Weights of a small GPT-style language model, trained from scratch on English Wikipedia: width 192, untied embeddings.
MLP neurons of a small language model. Each row is named by its layer, matrix (gate and up: input weights) and neuron, and shows model dimensions 64-159. Each number is 128 + 24 x the weight over its row's rms, rounded and kept within 0 to 255. Numbers have three digits each. A neuron's up and down rows have the sign that makes its largest values positive.
After each neuron's rows, "fires on" lists the tokens most often at its 100 highest values on Wikipedia text that the model never trained on.

L10.gate365:147155183099127112108112136138157099154122159174124123142117138109126090099133117101139103144179139146162155101129119111140123151116065143170108128166115147111152128149126088117139148083099130117136105095130124145146152116116130084120155100068127102129168151115118135100127145153112097112
L10.up365:151116139144083130085155107132140091090139160193122122115158121099091144094167134108082131151116140101138098184100110141137115162096130130138100114131145162114098126137148135112133125136170091137124124110107121116116122138090132113131153123085173130093170145120133138119114214123138133118
fires on: " T", "l", " L", " B", " at", " Cl"

L3.gate477:159128090134141121113120139137174143150103109141157183139107116151156117117147156162130161129096155107100126189130126132143125102135111149154150103139144163115155114133099114120093139124120094106150135099070127145110155139152150171107147085142133107127150150166130151135156131127169153126
L3.up477:120138144078143081116117106099140152153115101136117157154111119148101136123104114125118163155122122141170113148146074117157088136147114134153168099104122075124090105141153121164125100121117111086139113119083143143124140109135137171142129165112108120135114186122129096074143149140149124113
fires on: " season", " career", " st", " tro", "ung", " business"

L10.gate382:097129130127103125107116115128111127123105140121088133146145104124133130113157126125129112128149082118142104148160135141088149142109085116146126184129139134087110153121120104158140082157066156154131109109143135118142142112124072137079139127129132114134078112064127144140112128152133121089
L10.up382:144120098153097122119172147213129125085150088128129113160142146072105104158116107092131102143134109123124128122136107133135109116107125128098083187097140162151083144109109143169123092131136136115102108157168129150132141117161080177128101136081099114121104110144157080127083114148144113116
fires on: " and", ",", " or", ":", " H"

L10.gate255:165103116108124094110128139109099186109156097114153113112171135116123116147182136091120136146149201147130141136159135126159127092150132126148121106143113119162106081135153154146129145142112126131114182109150091121113118109128149125109122115103140172097106090108095161113086148101165128127
L10.up255:136107091162146152101073169156130088139136139154173136138149110086114114168139123157109113124152124151173125172145155145130106141103104160119131151112138164126138076134164127138143129126163112118093100136133141146140074156122132122113116166118129105095152145108121116108086169111147114163
fires on: " m", "°", " met", " House", "m", "E"

L2.gate150:119143115083148133157167116177130149135147132119129122161155117122153135093122119150148075140122134141146135106141116089164116074181171145131144131122151112164126157076087143192145167109135144114160121128153129152132126087101134130165115109107109111127103144121110109089133118076114144134
L2.up150:097113108156119102150137120152126128134111157070146100146130172114181145115157098103133139129140135145130127072094120130122119148176074145134104080122123135122103121083111110121116127102124141095113143165113154121106146111121140113106115104127102117125123148129110166139099164121113096141
fires on: "ically", "ably", " however", " often", "ently", "ately"

L3.gate177:156160158130142161141116112096154080069145121170128112113163135125089150118169138129069124131123108141140125125162149090133102199095083125109133142113139108089111127109124124110152150123177128136156092058157102137178088144119137152112115139114119122128092170111165125115087129152109101112
L3.up177:128134113158185140122102103111127109154149129151127082125155102125127106109107092159148157148173125155105102156127138105122094111107117133153130137112162147171132168090136093128116170130116118102123119108123122138154096111112141109139150154099131131125183178097131134088158120157134099168
fires on: " ==", " ===", "===", "|---|---|---|---|", "|---|---|---|", " ===="

L8.gate334:115073069188142095122141077172149113130132194142192121128080143153118134143132158099125140115149144121146147139164136159160107149144096162168128119113110137119161093125125123146165178126154110153142082124175092140131121139121108113107123129116141167102130122147107097124158133107110097157
L8.up334:121104151170177129088150142100150142153108108129140139141160138133148087157090149114165120137141151131098132112132079143158105166119127110126122110123163154168103168211118143106163121072117126112113097137129145142092090116107120106131092080155127143133128112103127133096135109136118135164
fires on: "ru", "è", " al", "ou", "ö"

L7.gate254:105113092115107127119169144136169152116139131132100150094123126106140156125134131133105124150129101090138134144137088125127112127182112121138111158126123168128090125126121158127141130127098153144142123134151134137138149085120095143094109184127124124189141150108146127102105110137140138152
L7.up254:175129141105144096143112123105126103133151112151157122126169104138114155132122115131094153164093118101157148139109162102142122125141137118144121162111185125197091158156076126119173113135127167161127129125117157155104140105109157213140117108126082121129129131111128090100116158142156122161
fires on: ":", "-", " 19"

L2.gate407:143068137136127072138120169115147140136143118111164112160125135096134164125136117154099114092111111128151127085159141153102079105100106113173114161143151137148112116121107130111129147122097119167147134186094107156117049140172122148134116123127124139121074124136107158148169100135139123124
L2.up407:102141113117140142126133167113133139169100134132095143116120169134143123101101096173137161117100135097132143092114126095101154160134177150144093129156147111150098134150110130152085108112103141119147156107140151139141088154184104124121121156133112157167123121142137123129150135123166132120
fires on: " pr", " Pr", "pr", " Christ", " God", " After"

L5.gate365:111118099103102117088120112114110168142131136171123127130106116075145139123120140098119143173182133145111150116089085130135158153146167149117115134130150148118121130163144125105149133118127152120137136067129107179114160120109090146109099099162104132178117156106135210145123096144148089112
L5.up365:119107126124117156148155195103140137096120141136101111121140135146122110131171135153118152170106135176167132114163125176116106155129131166072128099157134092107125084101143095143104129113161127125125129096114086095131153122128166121144159140141116109191125112157105125138165121151146100113
fires on: " For", "s", " do", "W", "T", " rather"

L8.gate451:118110091116115154115120110108135118109140112116148186170156161107134153079113159084138095120148109134143109163118145116141184133124139148122102110104154153116128107116115128139130098119117148107156086124163115114172121146159095128110119089060137124117120119115145129143127105130128127129
L8.up451:144161135117123103111124120133136173087145133092157138149157103115111106119110130112150147131108104115126104168116163093159153117126122114153169124144108083151172120097162123104138122080151138099091088124163117120089144133096142167116135151124144103159134159098079114142081119158120138149
fires on: "and", "end", "ie", "ig", "ag", "ire"

L7.gate187:133141089125151150152103125086135118150164114093183084121088111118165092116111170108184113156133154091147143160178127138155143135105139160156144120114125091116123162115132173133126151151133112162098130129094091108119128169130136150110090132102105140110108140105123154135103103141110118161
L7.up187:126145154102157114125118118112088147148141100164122126089141136115094125130153094116149115132147128183158130118129136119164141144132143135090131146176136095087119178163175085111097131128147143144105132150097175163159111120172170121172100130142129087120168145121163134134131178145147143120
fires on: "8", "9", "ash", "sh", "aly"

L3.gate436:165124125171126163136148108129110110105101117108132140140153135137090126101098139101173107078180134127115141127100123110173186160145137108128143141115131132103124128159081142127079089108150113128116130104081142135117145103097088132150106152144127113124097118105124108142140156068133130120
L3.up436:120107153125117116158116104135145118086110113126101113156122140126164149127127177136185097123205121170106094108113144143150141122134137122122128158115161115136135125156105133153091110150084096074148125133140148136114123117148087125114102154124101163103112135099084138137122160138150125158
fires on: " rec", " inc", " Rec", " adv", " occup"

L8.gate298:137125113130115114113108178110082148142109146159134125142135154119124129126118104115164112113147193137154179154131124177116122094143141160116139102142135145137118123173139087146092111108165170112132125128138126118091118123145107099088132085132129131149154120116122140108160112112116123146
L8.up298:164126121112119134146136121095128180089130132163159126142107125148086161101140160130163131127097124124079110107160170091097098115136102126123118068123135122098102096131152132106106104110164113128159141107091107111115120144134105121122114143157162144147108135154184114145147098168104166085
fires on: "ov", "V", " Ag", "aw", ".", "og"

L8.gate49:111157099079086136132106116143106122125128131129142135119128150100128111150120110096152131110099147101106168131154094131154130129095121135149115104169106148073134167115115122147120168147137180124120152119167132119144118104146087106071151104069078080138107156144113152128144116128106073151
L8.up49:116112103124126105121104100093088167135122098153159150120147149111118137106122133183112164142095093140129113122108160158135095149086115113118128103151142190111118132128116156138110149126104146120107110109132163166094133128128112093142121144136109128181139201127118122126163151147144152117
fires on: ":", "-", "t"

L3.gate339:146140131099193106108131153169182121127156103124148106153133076135129118149156165132104125087110166133138146123133174117158083125123130137149113115094109087137164162138137135150179122116140153128117152147118145114125135119107097113130112126141127144135077129089144083133109113167126122126
L3.up339:080121104157113178141106124098137121131097127103143160121203123168103139097138135127100143118143134102111174126089145145110126110090110158126152156134104117103140146114112117104136123132143121134103134143153133148095081138100165123178151125177151100157123129094156115172095131131154117162
fires on: " ==", "==", " ==="

L3.gate85:154137126116118164118149132132120130137091154138145106128139100102160143111111156116124135137150089120101136149121125156110173118190073171121084179162136097136162140114105111137156131149141126117179118122144119162154117137115120116139185137094121147131152099120122137122101091134090113120
L3.up85:117109083150097148174129107141093123145171137146108125072163168140091126161155139134090118103125120146148109125135107126117158140119124127126111124117110103121145172154120103135132100151174100106135116113117131137135127192175114161088146119131175098087163114123148060173134123147125139126
fires on: "b", " •", " Jer", " Kn", " Washington"

L2.gate154:122139143106077140124136115145105135126149088157173093136120137122084151159134117125125152126147112132129155096110137116093103114109057163156139118109160091130127081116118135108132130215114078116165112127157188121145125126109138133094126122124136087131123130116117158127155130159138126169
L2.up154:083162126111108109127159114144131102125116152186105129096130132109155129154104124140091122116123130109135147166119096117104109142149092118128116131163141140137120150138145076144135135189119103115131119110155100131142151117126140165065116111102083127142132135133091149154140147117120110182
fires on: "′", "_{", " =", " lim", " Conn"

L5.gate331:134132138133116118103113157167125104152111128099122167102128132139101141129175131111140119093140152190145113116169152126154156101113151116103136112138130120142151129154135142132061109166088127146125155136077136159153164117125120118144156138143137158100116114119141113141137149098161134148
L5.up331:118091155132122094120107139116150167123117115122137136142141094133153085118108120118147130129126122153113129104119121131114149087148079113130123157101178113118119122113129150101124126182114123138147110145122162099082132091194086137097122188095088145139109156096113093109137171129121152135
fires on: " rec", " cont", " inc", " inv", " pr", " acc"

L10.gate16:093091156126159125125113137109125146127136122143117175117084113116122110116121196140151129122149142146153112162136077145142111149139146136136142145141083147137123122122139101133115125132080125127109140124124151136149097141120147135109115121132099097115138190098136114118125115109139103089
L10.up16:100118104121120147164114129112128137127173124114107122097144089103158114148119177135152120125117155119143116122149114113131134117164146119090086143102149139116147128091158138131142143129125134143113116164101143144132146058137144123134078134162110154115122130144143094160117101130075122109
fires on: "-", "er", "ers", " general", "b"

L5.gate135:099108109151115083122144129156142128105107127108139135134107146171134117092096158101107127128136128123142134144125111160149156109151134090146104134157082131148111139146146075145113086112135155117134106103170169124132151129115148120102139074150141164161099117118159139152124166054134125118
L5.up135:134090091144107163132117073132146134141120122107128147133110137114137122076104166123085163084128110125131091140131116149108165152124164097142079151146133122122158110139150088115087100145149128133137114159163178158108176151121131117157180128140133146164118125111150126099142113110119117154
fires on: " exp", " comm", " opp", " Comm", " reb", " dep"

L5.gate117:099105115134127150077076120127101118119094119167121104123116116133142152104147117168144143137106115115169121133179117132127133106115119180126144096123115184073131138133119125139116105129164102144141122112128097146142140147123073070149126108102082101111123112124135147146135131141083129111
L5.up117:098138147078146130158135114138126136101090090151144100107120142153107124096121113127151134100152127113137128115101101091123131135135115082112098084126083104125163128051113125130114151137116138094116132143106126118113076128113163110146125094113130078106129119118149137102119106095128154140
fires on: " in", " of", ":", " as", " m", " V"

L2.gate70:150179132140168178128127098119147117126131157154155105140178101094123131135172133133135117069141101140095153179101166120138101153135122101149108131110148103161096109110117139142127141151164122117141137092131137100165152134102143130127137124196144122127143119101147137103083157086113077135
L2.up70:106140105193148101149101085114168137141109133119132122129139095123161115123143143116145111065146103125095113155083115132127083131086102144148134134114112120134140139113136127119163139123124081139151115138150143132134119126114135112114144071141123126148171150101151122126069140123114124129
fires on: " ==", " ===", " ===="

L10.gate390:137104090114087111122128138146180111111125129126121147168093150141139136106132127089108116121113101114129139142145112167129128110134110093069143128159159178182127151129106152127162119137110122123113164132158101119104132144151144146153148186087146103192117138131121086117119156111138082107
L10.up390:145142120090137131127112088115151140138095091107124124143136123152117082120108106108127114150140126112134149121123135134166123163149147115093158121175118125202140095106122083107136085178143130116128143142110152138127126115154154145124143140096138142141136146217141088095113108157101104126
fires on: "-", " 0", "g", "19", " km", " ob"

L7.gate380:118127163142181151191098115143129159124179117125160079142116135045135144116138100145126129173135112157147155168105165123153142140103112103135114136116119124113128167120118130156117157195123149129134127136151092123139114141100123117136138086170113122143157121174127085123120152147106118126
L7.up380:147156137118183102146065106139150089201112146145072085123124131123158110096129119157143150115141099154135143158106121081138110106138129139107149149146118123158145132071143134121126130142098174127107142062114097101145113161119112112150153145143142114179158120174140141103100113122136133182
fires on: "===", "==", "\n", "|---|---|---|", " (", " ==="

L10.gate159:121105110129124138134128115129142137133112114149130132147112168122134103095115153144125155105151169128139160116122081163138139134099144174160134081108133129147134140121097089151140117120094150105169091157147149154102133080151138083129121086129143106132159174085166161173127139135152104103
L10.up159:147151133093154167124123123132097125135102089153113109152123162160124153101138119122100103123118116091155143140109119194068140155125157149162099096113130079115131113093121109093187086100163125122152122096083169123121127084131157111123145092116141121140154128132176174125143134146167090121
fires on: " in", "it", "id", "b", "as"

L10.gate333:117135180144161116097171149119154128162139115107137083143048142119157121139115151119070122126106128134171139121138088093133071109144099130124172122136125127129189114122167170132145139091131170113101076131143098137116131118131137144146133106117105081118115141150129162100128146152110124120
L10.up333:162155122129130143133136108127174132100164179122132133135131141146144109165111084134122127118090145110156147141100129141092118097144149115143089118082158098121084140158117112133118088138139100137142133144104164083163155178103130105163142127141147159144121113134095135105109115160138145096
fires on: "on", "g", "c", "el"

L3.gate215:165113166120156120151122140116131154120133147137136137100140093133128156171105160121125147114137145119147088147111090135143113131084086105085163139062088088113167151078158114117120141117128170104128151135153171160145088152139152135123145138178100103141145138109087142075138123156109120159
L3.up215:147133107115106099136131101128125128119118135144156111152111114147128147116117118117071141125118146095089121146170094141127112163080130126172113189137130103123147137147113094142110105156138124127147097145198115159175089170165145133098121144129106122123095152082115133123144083134113142099
fires on: "j", " reb", " y", "ind"

L5.gate473:137143105118117129164100161103147153135107132162145106133112106099080169154128165148097135071115110117128114116164119122163144150118099133177089173146139123079142121154091134105110113131149074146149173112133095137125159162116164157153116114187110121159114153128128178111127119143107120136
L5.up473:157138155101127140126137130101124116095113083157146146115139123121101163124077140159158132112139137088158139121084067094124131168152125096128122125120122097094143136120112120131142124151089129148120144165117181139139124146143149123142143127161138114091152133093154132126145186167146121112
fires on: ":", "8"

L7.gate172:142110149106117112100131127127121139097131113163124154143080146133153082131146091104148131115115129111108154133181106112142112127148123138106099122155083153096157122143114106104130139147108132163097129150115135156120104106144102165128118090114103128147156135094138118101144120112142116144
L7.up172:113138147117145117132121125097099114149117145119172129145126128148149122162136149134148091118147155147132083146114106137114157107128085143131132169095081101156113151144124112064102094084147199142152140127144149115117115082127118106109169094119139215106097145153143162136132107155129135140
fires on: " j", "j", " st", " he", "ij", " sch"

L8.gate341:137148154135131122160123109119147149142112131117145090101107123109154127117083144118143179152162117109138178141148133120140114116146127107156120149131120133133169159112131160104142151147168174110123129121128058104163157112151088143136146123151149137137085109162104110087113138133098130102
L8.up341:146092086149105143104135097125124106168141158160169079133116111109124133121186156124137091154093129146140123133107142097167124120120190155121124146175108111115123107123106110132126149095100103138130114093132116129140142131136131129119133112122111140190140094122145097137124142105148090163
fires on: "\n", " (", " November", " 1", "1"

L3.gate147:124144146100142158138142135119174145086150116075116139119092131105071142104129115139121148144098147171118163113134151151163092137114124119130125093117166122155127115128101131148103132122135126151128109121153118141151153089131095122147118135103146133129127195083128122118141150138102116103
L3.up147:143105127093126141123152109166112121124120097129106171129094072100095136107089119155098156093085094129170162161117138124152108132148175132122127136129146138124137141087153135153151159180126100107126127110135099138167182118132129109118124140118122164169146143149130137131136111132124130122
fires on: "ated", " began", " ended", "anced", "imately", " started"

L2.gate100:134139158170135130141150107115170117109119152115108140142096108130188142116124136150120089101106123146113160099088140112125117148130114109139131154118111114100124135124097131117146128166109154171141133102156111139165157124103125102130085101170101166131178137135087117129136154133144130131
L2.up100:126135146182073120126102148112119093146148111126100159138085146136176078094145104104150112135080156131158145127134130097128110094134121129133122164147141157156116121149134121106105126131160161130093144110112067157164160112126109121156125132107090126126170166153123142192114129110114171114
fires on: " tr", " Tr", " r", "str", " mot", " pl"

L10.gate31:092136111088144128095159119106147129137122122101158086138136133136138120155138121087173107106148151128115153141147143125169152118149150109158118173090123123141115131112172155122145114126153147140086131128133139134176113132124063135143104126118116078118131128123098183146137121139090120139
L10.up31:129116124121121147171114141151084144128120103105083102093110156129123152133125136095117165131130126130095105108152157148138127128088099123129117171142112158156147164107152180114108126128129132107118114146111156090099114147142118116135087098140121125201122201148156083117178160122134118116
fires on: ":", "-", " \"", " 3", " October"

L2.gate126:128129133157129141142071148139142149135128149111116159140119125118130125107109094118128102110135142148142140103127133113143074082120180120141101132120146130142132154088126130103092143184108148126184115170130125143113120077147113142146126117116108159101121183103155104147198114136134117115
L2.up126:119122134163166112087089131126143109136101153112172108135095174137179115086135144114121104114138117124118102129132125125100120097150134146186095123091148167137128127148157157131110121166072109110146124168134133122075099072176131113124130157100111171137126158101150128116159125114145128165
fires on: " pr", " cr", " Tr", " Pr", " el", " red"

L5.gate167:116143159074131112128143148097161146118128138140141137103059096161125111165106119150135155143111118146127144098126132154105150138123146091114054130112130057111119144142177097146143132116143093159121099141128123162097097162125149154156123173113126115151153145128091132096109098120150145120
L5.up167:144155129138141104137183129150125101118139113142135099131146158091154114145116144134129132137148136165101121137087163132128108099135151160122122168121105093124093144161132133122151130125117121169131187137106112087129139137114169170161150124145163135119158147134101129091101094118147131168
fires on: ",", " le", "y", "ly"

L5.gate49:118130099167145140114163132149185088176102166100126156145126127141213098106132164153130102075118133077106104129127120110133125132114120144138123115102113156143138131123146144137130129156114141104157134175130118065140148129137095120156126118154154155138106130118078115148134106086126114097
L5.up49:129121096117113124127116166118094143136126113143098154155171101176157192107112161111165094145154090109135074161122152155118126130121161112135177149146119113104123147103141132144097136088085174141105111111106146114109138113130135122122154111108156087110077135124152170115081152088134144134
fires on: "i", "ai", "ti", " all", " 18"

L7.gate269:124127124151149132096130115110130153137108144146119112127127158173130153117181147093112093141148113080148148123117136103126114127158135095150094128149147107127133111105092097150140132139090122091122111152094099114124102157120134051112155165126154107118126111112151157103124109118112163128
L7.up269:124129125112157122112142114153118146137143084088105133126130122119131136150172139104127125170148111118137159140152124161149124127135104148154136176169105109143133110113142115095129115089127157140159149114116105142156163078119112122114131162108105159145149126151134125153151111102168101133
fires on: " C", " Gre", " 4", "ene", " c"

L3.gate333:116138172133160131133152174133161098133116130158128115170137144131139125157104151158182128146132127102109116139125160108130132124111147136137134106150126120107144146123124143139151110156101105095127097142098165117163146142124143105174111120175144102133136102130157181108100103145161142125
L3.up333:124117102171127144165136103145112175136160131089096129182110087124191174099164133141129123106179151145118110163117117104131114131117148102161097093132112129117114141131165119138087124137138101120137132107124134068091149085123129116146140096114138177151137096160114132129123165094095137133
fires on: "=", " player", "ule", " ship", " camp"

L10.gate303:106143118121119186094101115106128177128118129137107112147133155122153064080184151052157129127189111116153134124117121161110155123137121147168144156156121119130142131122103118174151125138143123109124099112108119166115116099151108120118135106128086100111156150121147125173148130109105093161
L10.up303:103128148169101127123163137128122120119103113106072183110151140094134135121161132101164109128084104133097118156111093142101139111121150096155128165164102108130102076126156074130089094134126089133096112140142079105136133120144149138122154184127152135123167151113088069126140098142145134173
fires on: " C", " c", "c"

L7.gate273:086155165120165131142112115172121108125126115136125145167134139120159164142097143153106098141121138115167182104136147131110121088144113100142156090144098074134143154153117121177084107150122101123114109115129122117110145124131123094128134104147104138122139170091122133166154129165125139181
L7.up273:115145129155122096122120141178123162109168113104130107111118128101136096147129135134123191099147155155171140122155164112123146190151104128173151096111143150073158109124094191165170129091130128117155120129085112101132135093129162089158099134124132137155110100153172145159090097140132091132
fires on: "s", "ours", "ions", "ments", "ers", "ies"

L3.gate490:150125138102094084126118101145063110128094116087172129098092130104164106114149103106144075138183123167142133152152119143124110136154074128096144107116117104147091104128127113147156105110142153157169122099132136147154109097144052117154151099095077139126075140157110151121142159123116133134
L3.up490:089142095153124121120129126108168132090114132143137125083142113148133125126120086100135155156169086115100127124170145121142114179144110143122097124161083150152183144156071140148128131126141096118164127139137102147097136134133148082099142084115129160202123147114125150113125156103141151110
fires on: " sub", ":", " ab", " el", " eff", " mid"

L5.gate98:125096121133115124097135100127153174148109117159167145118141067136153157089122124136102114149159143142166152122136130142161158094140138169149074140096150142144132113131094117138119055152103155120155144109157131173116132056129108157135175111121155111127109136111127179127141119102155119142
L5.up98:146068132126100127079118124105121147117120103160154135132136062148155147104102114126075109152138132136149156124124137146162153101171156142147107139104130110144126152132078110149106076119124132154127161137125126171100123066125158127149187139140141136132092106112132167110143136123161131119
fires on: " any", " US", " every", " No", " —", " #"

L5.gate412:121161098192124174089101092162130122135154131137145112098162130127124103130120174105122099109169072135123175119158164135170136118111148133136160164087114140114110161156106134126134125137106170114141124088152122100150105146135153104132135159148164106131117104134167116165122113088086106111
L5.up412:153168136139161130175154112102167158153146134128124126108131107109171158133138104173129147123123146142121174161107135082173104123132095139151109140109110141118120139121086101103125074136162126118129179110098101142124144134119121150138153142156088169135139148095123102104088110162171144151
fires on: "==", " ==", "==="

L3.gate467:150112099185142145147160109111105122121100158117158120124122127115121128113136120100101132127110129108084140114093115169137145130134122146115149128147116136117110152151142146127085129087173118180132183136115114156173123138142139111120101150088117172117167097161121105137141079083130110141
L3.up467:148100115130106099130066152124120078148103118120129084134125153094120137098132087119125131092152114090120149129107138151162139132167112155128158162142103171146126116116141125128183129161134127121133132136108121065126119152099113134129128104123177124163124111164138108160106103152081157178
fires on: " •", " Institute", " has", "stitution", "olit", "all"

L8.gate264:135169085130123136111151139164119140142155086090146112135153124101132145132132150106162174112137143113121132083166117095097117177096144107157142092127124117118149082139147134186158120096148158099119142154123116058145130135132116135133106159112145093095139148151136155144119116133091144130
L8.up264:124136148154166136114132142142155117122146135149143136157111139109134148118106130143099162105140113100098121124140135107120108168095177133135157097121173154106155146138101146154158182199142150165142129118111101152120149095143113123150128113147114103116137131118161141133097147140129125117
fires on: "ose", "ine", "au", "eter", "let", "ope"

L5.gate191:155161129080125129117140134104071121119104138179124143104086118157132129116106135117093124088166105142169132148151168136169139091143127143152127138145135117110133072151134076100135135157116134136113107108163121129131168132172132085117141116161135095125149156117123100131149157111120120112
L5.up191:133147119134142107126156119109135157115150116104141160125092118152108113119145127148106169111178113142161152127105147141136079123148144161093124127108146114134141130146153140159108129144120108127101083102116155126135116140150115137160154102140123097154124157121129129163128144165087160114
fires on: " un", " Mar", " p"

L7.gate6:136140137147124145122110073163124129120133156137169137102144109118094117121151127148153171097134091148069102129122079113135128141096124139151127132134118137138156090157107096125128100135140164162098126138115116179158134122146154117131174108154119132142148114102119106171059121126109147121
L7.up6:129155140104154104127135113123171148157095070167105104118133062118166106141118119096136130166143126129094106145167099109124113173129122114110157157147114109139147142106141133148106147148136124185069127139145159125112105134119163104131184116115100152113109135119107124141111178146133142118
fires on: "st", "in", "and", "ine", "ing", "ited"

L8.gate172:071124144139141091074091104110138142147125079123121142129130103121179135130082125112101120163172093101135132120105119141126143151074132132156132120095156163175118121142132118167105116158103177102146166091135111130154126081171124117102132135099123127120119111091124108170110084073158125111
L8.up172:143104133095104151103105144138109159128108087148109126137139111128108133133093126088098118198158089150113114157133142147109115124138144106113082127116127126126126155130130154139175066129089161133131156094153155117114085155174133134136109123137111117130110092163155136137145074128124117138
fires on: " –", " —", " -", "se", " every", "s"

L2.gate249:132152142089111147134112104101146146107110179155189078086121166114137152108135123131114101123138107144104098142150125133115122132103101129138141145127119155102129137100124121087135116122117127103147115083092131115120110132080108114117224094153149146148142151121140141132108156130111140122
L2.up249:111165071184134131128093098153156159113122125134135166162157123111150080084180118111121095131174125112137133163109143122102152138084101144146092108137118100124134140130113119147102147098138137137178136133141094137166124142140123125109093104118143097121172144128103131133076139087142080114
fires on: "===", " ===", " ====", "====", "=="

L3.gate359:122132131110099098154126141151085163135138088121099143096148156105151141128141121141144103115137134123130185076133106123146127093114115085096130123108144108132159157146142132133138138092090162087108131095123106089146135091129119126120142117130131151138129143136131156105167157121113079162
L3.up359:110113139108125166160133134149136157153151118072145114148141113123192132116122114088118131136172119154121121104144111135119096119174079094126136157161064131079103125116133141169134136128078104091172103137120095142141118130137105120132180134107100137148126120142099137101107112161136128134
fires on: "'t", "fore", "so", "ently", "ically", " often"

L10.gate292:098076139114110116117130137121126126121112157108152145123099113146098131111140137112084119132145130143147115144144152106106149113120118136124122133148114094177150121163124136125157141160118129174151124116156107070136161066166085107128155131126124138149127204133096139153147116149147080104
L10.up292:138126142160085114140117130101137164111109105070138171145096079143149130143098072148131121135123156149145187107092105142132126137107122142077076101163069087108129098118125121148122109125111144176133166119137154144131135123166114125135096125169125104159128072117154141141109179135129121134
fires on: "-", " p", " w", " un"

L2.gate337:129099080116139105132125123136148123126081122161177130128095105131144106129120116144067114106121127125131115122140110130137137113127109123152126175138105110130124128108090140169179153113131181119115103125130148155120183095140183094119158096115114082128093167112106107161166074090088071105
L2.up337:105097090127105111143097140116127143122152200127144127106086119112132137098126112125133143133124151108123101129124124125116135135144108125132069148111099180155102148157129129114109094136143120085155137138112137170112123128135090135122122104117107118186118137123104125162162097163095117142
fires on: "sp", " Comm", " comm", "omp", " def", " No"

L2.gate6:072114127131162142108118057121146146135120129126123091115136128163145138162163143100135133125154165148134166116131119162111092128117101146103089155072134115169099154143140111148124172151131118149123171122126141117099137121097178160144129137122134149142130146125134123115170156122143135160
L2.up6:144165098138132128161125105122135129153127130127088106150145126107162167140129073106059135176138136178115107127094136172112128115128126113102102123144139148144128138149145117110088116156119135164122166152151147113127106098092159111123125091109167131130142157168116161141143169103148121142
fires on: " each", " buildings", " Be", " originally", " road", " events"

L10.gate477:143133142116125152118111134132119128123129123122135116103124130116148129119144099153123136140198122129143156150112114142134094132176097135136132166125138155063153167139088113083121091130123175143104155140149124191151154124132111145135144124075116152146099116080147141173125153092103109123
L10.up477:112104134128129128105160138124127117123120178157141139081125120137152135129102135096093186134138142108163138138123110148142153123087104105128128186136164131130120107101126103139131080163120124097138149111165107131141107132117129178132101101126143096126121116158124190128138148146125114134
fires on: " L", " T", ",", "E", " W", " e"

L7.gate461:144103135150119109128115077132135132131123124114121105134162130076138142140138149161135139130119148178145138132124134172148140119108122134129135098175150137145110065105112124154067133077151119166131132099137124089155139123131138153185112136079104137135127096181088129120111129146080124146
L7.up461:114149130136130109105104147149127069133137107137115161159130146113097148091127135140134120121102151157114095136118139167116093072109123120158117133154073123126113097138136092095135159123151084161129124120125151154106129098109075139142129123095137109090120154072117116113123140131166145114
fires on: "us", "em", "ph", "ith", "ome", "oph"

L7.gate491:175115135117113158142088119167143115116130128154102118106144148117153136087137120127127146133142098181149134119157122120157164134135122136125100104155183118108106101138120090115082111126153143099139096110113135144100133083093111134124135170137081099124133133124160152169108160158127124124
L7.up491:171135096145140153149083130162125105158131111136112097093137140111149132090157119167158077133164113091126146106121141132105070143134160130107173133125104118095133148117084140116144103108090120130132112093068127119110147091134144125118152114081148107157126117134163148120157178120107138146
fires on: "it", "f", " =", "b", " Kn"